{"hidden_size": 160, "bias": "none", "final_lr_fraction": 0.0, "batch_tokens": [16384, 32768, 49152]}
MLP neurons of a small language model. Each row is named by its layer, matrix (gate and up: input weights) and neuron, and shows model dimensions 96-159. Each number is 200 + 30 x the weight over its row's rms, rounded and kept within 0 to 999. A neuron's up and down rows have the sign that makes its largest values positive.
After each neuron's rows, "fires in" lists the words (lower case) most often at its 100 highest values on Wikipedia text that the model never trained on. A number after a token or word is its count.

L13.gate292,147,171,191,224,205,223,217,216,254,161,213,153,180,225,219,162,145,182,194,151,228,241,204,228,202,248,225,240,201,158,239,272,192,228,189,181,222,164,173,181,191,164,225,223,225,239,254,170,170,221,212,187,186,185,232,249,239,181,218,250,146,173,239,181
L13.up292,189,152,202,221,194,206,186,166,213,182,173,208,183,231,173,209,190,180,166,192,211,204,217,260,194,195,187,225,227,201,228,206,178,217,210,169,205,197,230,157,237,190,214,160,282,140,245,195,231,269,260,170,189,268,202,222,214,106,177,139,161,191,132,164
fires in: "states" 45, "1989" 10, "1999" 10, "2019" 4

L15.gate344,247,189,220,174,201,125,165,178,214,186,157,251,198,209,194,236,170,271,220,222,221,232,191,249,224,249,217,248,200,199,213,211,199,209,229,246,212,214,218,200,204,183,220,184,171,158,144,211,190,215,208,218,236,178,177,216,169,216,188,230,206,227,202,161
L15.up344,176,172,265,187,206,192,191,163,181,236,221,183,222,118,130,223,149,204,229,219,170,196,161,248,239,188,210,223,180,209,150,239,231,160,192,178,221,256,241,229,218,249,144,207,185,137,170,223,159,231,179,170,240,195,201,208,225,191,175,232,203,189,215,245
fires in: "to" 48, "so" 11, "by" 10, "into" 5

L8.gate38,208,183,189,190,198,219,184,236,231,198,246,237,188,191,149,224,231,169,233,292,184,207,196,173,234,197,222,185,193,277,190,252,200,170,160,172,161,167,220,243,208,192,143,221,172,260,184,212,234,233,225,185,189,162,229,234,246,201,182,189,203,178,179,207
L8.up38,200,157,205,157,171,199,138,190,211,179,239,210,210,243,154,235,226,185,201,245,208,226,166,212,240,170,222,208,164,265,196,235,205,209,140,221,198,184,174,207,171,188,142,245,179,196,208,237,199,264,204,198,195,184,180,227,197,184,248,155,217,186,192,180
fires in: "which" 44, "although" 12, "so" 9, "what" 8, "though" 6, "however" 6

L18.gate132,249,204,202,164,202,164,206,163,175,216,206,192,150,197,219,153,207,154,260,171,234,203,193,215,212,255,180,158,208,236,184,134,192,227,183,124,207,149,160,194,193,213,229,172,189,174,172,231,249,174,189,177,169,209,205,219,195,178,179,183,196,197,248,204
L18.up132,206,193,126,199,152,207,184,188,196,154,129,201,194,229,142,198,158,185,203,212,239,214,166,157,228,160,214,155,246,129,233,238,204,190,155,193,207,162,197,211,189,173,234,212,218,179,220,255,184,240,225,226,178,270,132,215,205,221,235,202,239,149,209,216
fires in: "and" 25, "for" 14, "to" 10, "of" 8, "against" 6, "with" 4

L18.gate340,219,196,151,224,134,217,203,154,158,217,221,250,208,207,213,201,226,179,193,170,198,176,253,268,201,214,163,227,184,133,171,167,224,247,187,195,192,213,169,155,276,239,216,217,199,184,196,154,180,149,223,217,213,216,183,193,254,231,178,248,246,193,271,203
L18.up340,237,132,185,184,236,242,225,238,240,266,220,270,221,201,192,208,275,232,175,221,206,178,206,144,209,212,162,177,166,231,170,173,156,200,202,149,217,221,201,193,271,194,197,231,190,202,238,190,197,227,282,185,220,193,204,188,213,233,209,202,187,198,225,230
fires in: "on" 48, "december" 10, "in" 9, "one" 4

L10.gate56,205,161,184,208,178,221,218,267,225,215,236,175,172,229,123,182,156,232,227,188,216,187,193,201,175,202,247,139,199,183,213,177,222,231,183,260,169,220,213,191,236,205,191,232,199,185,221,175,205,219,189,201,247,182,242,211,239,231,225,229,189,158,212,158
L10.up56,197,171,184,227,192,169,208,209,219,226,219,189,228,172,228,209,180,213,173,249,170,190,224,189,188,161,274,148,162,209,236,238,225,177,201,227,143,273,255,205,257,197,164,188,201,188,205,203,231,191,188,176,213,274,208,261,151,214,126,215,247,197,238,189
fires in: "where" 25, "because" 21, "while" 8, "make" 7, "when" 7, "although" 5

L2.gate273,217,259,217,229,188,219,218,221,146,219,218,209,219,218,181,188,226,209,214,194,138,152,172,202,267,257,183,191,210,164,190,172,225,238,149,178,177,221,235,179,223,167,176,192,164,219,211,186,154,219,220,233,196,222,181,148,197,215,213,181,174,188,232,239
L2.up273,194,240,253,199,266,202,173,216,191,167,136,141,185,192,260,204,186,249,196,199,185,199,181,193,217,249,207,218,252,241,234,169,182,230,215,236,200,252,239,168,237,205,168,223,220,220,240,207,227,189,171,193,222,233,247,199,241,206,247,262,215,224,169,165
fires in: "on" 37, "under" 13, "one" 8, "paddy" 4

L16.gate19,192,234,221,145,228,211,210,235,234,237,202,163,184,238,187,174,215,212,214,194,194,230,199,161,206,219,221,170,246,202,186,168,183,196,209,130,145,207,186,188,233,163,177,202,221,168,266,172,214,165,210,150,202,227,181,225,189,190,212,229,186,238,205,207
L16.up19,186,176,160,157,201,219,161,158,216,201,233,216,200,224,214,202,249,267,193,231,180,193,215,160,183,178,221,192,157,186,236,236,235,232,202,230,250,156,219,142,174,216,179,163,209,184,223,270,212,184,163,184,124,235,164,208,216,204,201,224,185,137,156,182
fires in: "and" 67, "or" 10, "another" 4

L2.gate44,220,177,162,158,181,261,128,229,169,212,180,217,220,226,123,225,180,214,218,183,149,244,244,189,189,191,183,154,195,144,204,160,193,243,191,135,167,223,186,187,244,234,180,170,166,188,174,202,177,204,187,176,208,243,165,158,223,229,224,195,185,200,213,241
L2.up44,239,201,187,166,159,214,184,242,162,179,163,223,247,232,181,170,183,212,185,204,145,261,199,179,195,224,176,190,199,190,192,201,210,203,237,201,212,220,221,176,232,237,178,228,196,233,227,200,166,243,180,207,219,252,191,117,176,189,179,221,248,213,163,196
fires in: "on" 44, "one" 12, "january" 7, "anderson" 7, "only" 6, "philadelphia" 5

L14.gate332,204,206,204,217,182,179,209,155,223,189,224,202,137,173,166,158,207,211,197,190,190,216,247,187,208,202,205,178,204,196,194,226,245,189,235,254,225,217,258,213,164,159,231,205,177,181,194,176,184,175,159,217,201,173,240,231,164,148,156,204,225,223,212,206
L14.up332,149,159,197,193,193,217,189,165,212,241,166,184,188,212,196,196,186,191,242,186,210,233,256,236,233,206,235,205,203,228,209,200,252,193,186,236,209,171,202,199,220,228,171,182,172,206,206,209,198,252,179,200,229,229,169,194,229,194,163,201,200,191,246,121
fires in: "that" 53, "because" 17

L4.gate365,240,189,200,202,152,170,194,221,183,184,199,183,221,232,179,222,249,200,199,228,190,187,144,168,135,209,168,223,206,205,242,170,186,247,183,181,211,218,234,158,210,243,196,182,172,262,231,270,123,219,161,155,215,235,184,205,214,204,169,242,209,177,237,170
L4.up365,209,184,187,181,200,175,213,187,194,226,179,185,209,246,218,177,232,195,144,166,223,206,182,209,198,222,241,236,183,241,165,179,207,244,212,205,200,265,180,173,198,208,157,182,185,257,237,211,153,177,214,227,180,213,234,225,219,221,173,229,200,222,252,189
fires in: "on" 53, "one" 9, "original" 4

L7.gate236,162,190,168,196,181,195,177,207,158,187,223,181,200,185,165,202,227,223,213,218,211,239,199,165,204,228,227,147,143,244,154,215,189,228,201,245,192,114,220,239,198,167,154,187,191,174,145,176,191,203,175,179,241,239,234,217,212,182,234,180,238,137,205,196
L7.up236,224,234,204,185,181,195,197,216,211,231,224,219,210,204,227,185,216,208,211,252,173,195,149,173,189,201,235,192,214,212,214,193,205,142,178,179,200,208,171,221,263,150,244,229,247,219,231,211,185,191,211,196,216,212,247,256,201,239,210,199,117,210,190,219
fires in: "until" 25, "while" 23, "although" 13, "though" 9, "thought" 7, "if" 5

L5.gate276,197,175,189,192,207,206,203,202,170,180,194,204,224,191,141,216,232,110,228,226,184,214,104,240,200,216,183,195,163,211,205,176,143,180,206,243,207,185,212,212,217,223,200,245,233,183,198,215,178,234,190,158,239,190,176,177,227,195,193,181,153,240,225,291
L5.up276,226,241,217,220,201,216,218,195,192,227,212,234,200,186,190,248,208,188,237,160,215,113,200,205,226,185,193,260,206,217,225,205,162,177,184,214,217,221,205,202,201,205,245,260,203,279,204,187,162,212,186,171,212,153,237,249,150,171,203,215,223,234,206,207
fires in: "used" 24, "using" 11, "guitar" 10, "uses" 8, "still" 7, "study" 6

L14.gate316,246,243,251,197,198,199,158,219,195,194,211,215,182,170,139,177,157,172,233,235,234,203,173,146,236,239,206,219,228,176,202,174,191,216,212,238,164,181,214,227,139,229,213,198,213,201,151,202,196,236,199,216,226,158,206,232,165,187,178,171,149,219,175,198
L14.up316,178,210,257,205,200,201,145,190,181,210,228,229,217,226,181,174,158,231,236,198,155,198,163,169,192,103,221,237,243,223,181,192,262,184,193,293,200,178,232,218,229,221,178,206,164,215,233,184,206,207,186,216,232,209,193,231,226,173,163,164,232,198,218,182
fires in: "because" 17, "when" 15, "to" 14, "however" 9, "into" 8, "in" 7

L18.gate129,148,241,211,177,238,205,209,241,219,210,198,230,219,234,163,183,218,234,249,156,179,258,211,245,199,196,212,178,126,225,257,179,168,190,223,226,202,207,163,155,227,194,192,201,219,219,164,201,229,214,194,155,225,202,174,247,196,187,189,140,170,196,197,230
L18.up129,212,196,155,196,220,165,163,172,202,246,205,192,214,179,185,202,207,156,213,193,167,223,187,144,193,150,196,197,179,185,154,198,214,148,235,223,226,201,215,229,187,198,146,257,248,207,178,199,260,166,251,147,256,225,209,160,190,207,166,179,210,255,220,207
fires in: "with" 29, "under" 11, "to" 9, "despite" 8, "of" 5, "after" 5

L3.gate177,232,232,176,171,203,173,224,239,163,205,221,258,201,164,177,203,181,206,209,220,202,220,145,191,252,228,233,175,255,171,214,136,195,169,194,170,185,156,183,207,250,242,196,222,205,215,181,196,180,190,227,232,167,218,129,210,201,189,209,156,199,197,238,214
L3.up177,215,187,214,225,246,247,218,216,180,159,223,182,203,134,225,208,180,213,231,257,187,199,204,164,264,189,190,223,295,236,237,212,163,179,187,234,170,221,289,212,228,217,180,223,217,201,166,188,219,215,209,199,261,232,239,234,185,166,213,198,179,219,154,149
fires in: "used" 18, "limited" 9, "either" 9, "using" 9, "similar" 7, "assad" 6

L15.gate235,152,198,181,181,196,214,205,158,216,215,176,198,187,229,173,197,233,178,234,200,215,199,184,242,178,187,241,217,190,222,204,210,179,221,188,239,190,216,232,203,172,217,165,261,212,167,189,211,195,216,260,159,175,195,178,254,191,201,200,158,163,192,221,165
L15.up235,159,204,163,205,226,202,191,164,236,263,187,207,189,201,207,214,277,137,187,180,139,193,199,231,211,225,203,193,217,181,221,241,195,186,252,242,195,196,228,186,227,245,185,200,211,167,194,160,238,230,216,185,192,135,209,210,197,186,195,148,232,221,204,182
fires in: "to" 22, "of" 16, "by" 14, "against" 14, "as" 10, "with" 9

L4.gate68,222,193,196,200,206,225,284,213,183,167,176,167,165,162,222,162,263,159,211,139,237,206,207,165,207,204,171,220,176,205,240,158,147,204,215,201,209,187,164,187,147,186,218,221,230,190,199,251,227,206,167,170,195,228,179,223,209,179,232,191,213,275,167,147
L4.up68,118,174,147,198,240,153,219,203,257,209,219,224,219,197,192,268,166,153,158,175,216,196,174,191,147,173,182,240,174,199,202,194,160,205,215,157,195,236,156,218,222,241,207,209,240,215,218,164,214,216,196,215,168,168,190,171,186,189,221,212,146,192,148,199
fires in: "city" 21, "pm" 10, "goal" 9, "million" 8, "school" 5

L10.gate189,166,200,217,186,208,248,209,210,208,205,201,195,201,207,211,236,181,159,209,198,182,273,198,218,183,204,153,132,207,162,143,221,257,207,193,170,205,131,175,215,162,189,192,238,184,173,281,208,174,226,170,159,219,167,207,202,220,223,164,175,207,147,153,194
L10.up189,223,196,266,237,212,242,196,235,127,166,196,174,210,207,215,183,211,159,225,220,169,199,166,242,178,224,221,185,216,234,196,188,201,225,161,157,207,206,246,255,190,208,234,204,195,146,225,229,227,192,228,202,238,133,154,169,243,211,158,250,234,196,207,175
fires in: "building" 14, "built" 13, "brown" 10, "below" 7, "peace" 6, "bring" 6

L2.gate198,119,201,202,212,226,232,194,154,172,212,185,219,270,154,228,164,181,176,165,224,222,221,144,245,174,233,173,144,188,183,224,180,199,157,222,220,243,187,247,229,216,168,134,223,185,185,192,205,167,213,124,212,150,218,159,170,173,178,195,172,205,133,232,197
L2.up198,192,207,223,193,253,220,176,185,204,190,218,194,204,161,161,152,127,164,232,227,185,255,152,222,208,212,221,152,238,211,189,182,183,217,177,212,210,230,253,206,190,183,148,182,237,188,232,184,225,170,184,202,187,178,190,166,149,162,221,189,148,165,201,187
fires in: "used" 23, "use" 14, "using" 11, "uses" 8, "statistics" 7

L9.gate211,207,211,193,202,212,211,210,181,229,235,184,212,179,212,178,182,228,233,195,204,162,201,198,258,202,182,198,239,204,242,173,290,215,171,162,184,208,128,234,180,130,165,189,252,194,207,194,179,198,208,145,250,243,193,189,208,214,162,149,209,152,178,216,190
L9.up211,239,207,188,221,191,217,174,193,220,233,155,176,210,220,157,195,194,168,301,221,175,185,184,140,208,159,202,211,160,245,149,235,152,236,205,128,200,226,236,210,217,212,155,230,159,224,219,200,211,203,173,232,199,260,208,247,266,211,214,163,208,134,220,222
fires in: "where" 25, "what" 12, "which" 12, "than" 12, "whom" 4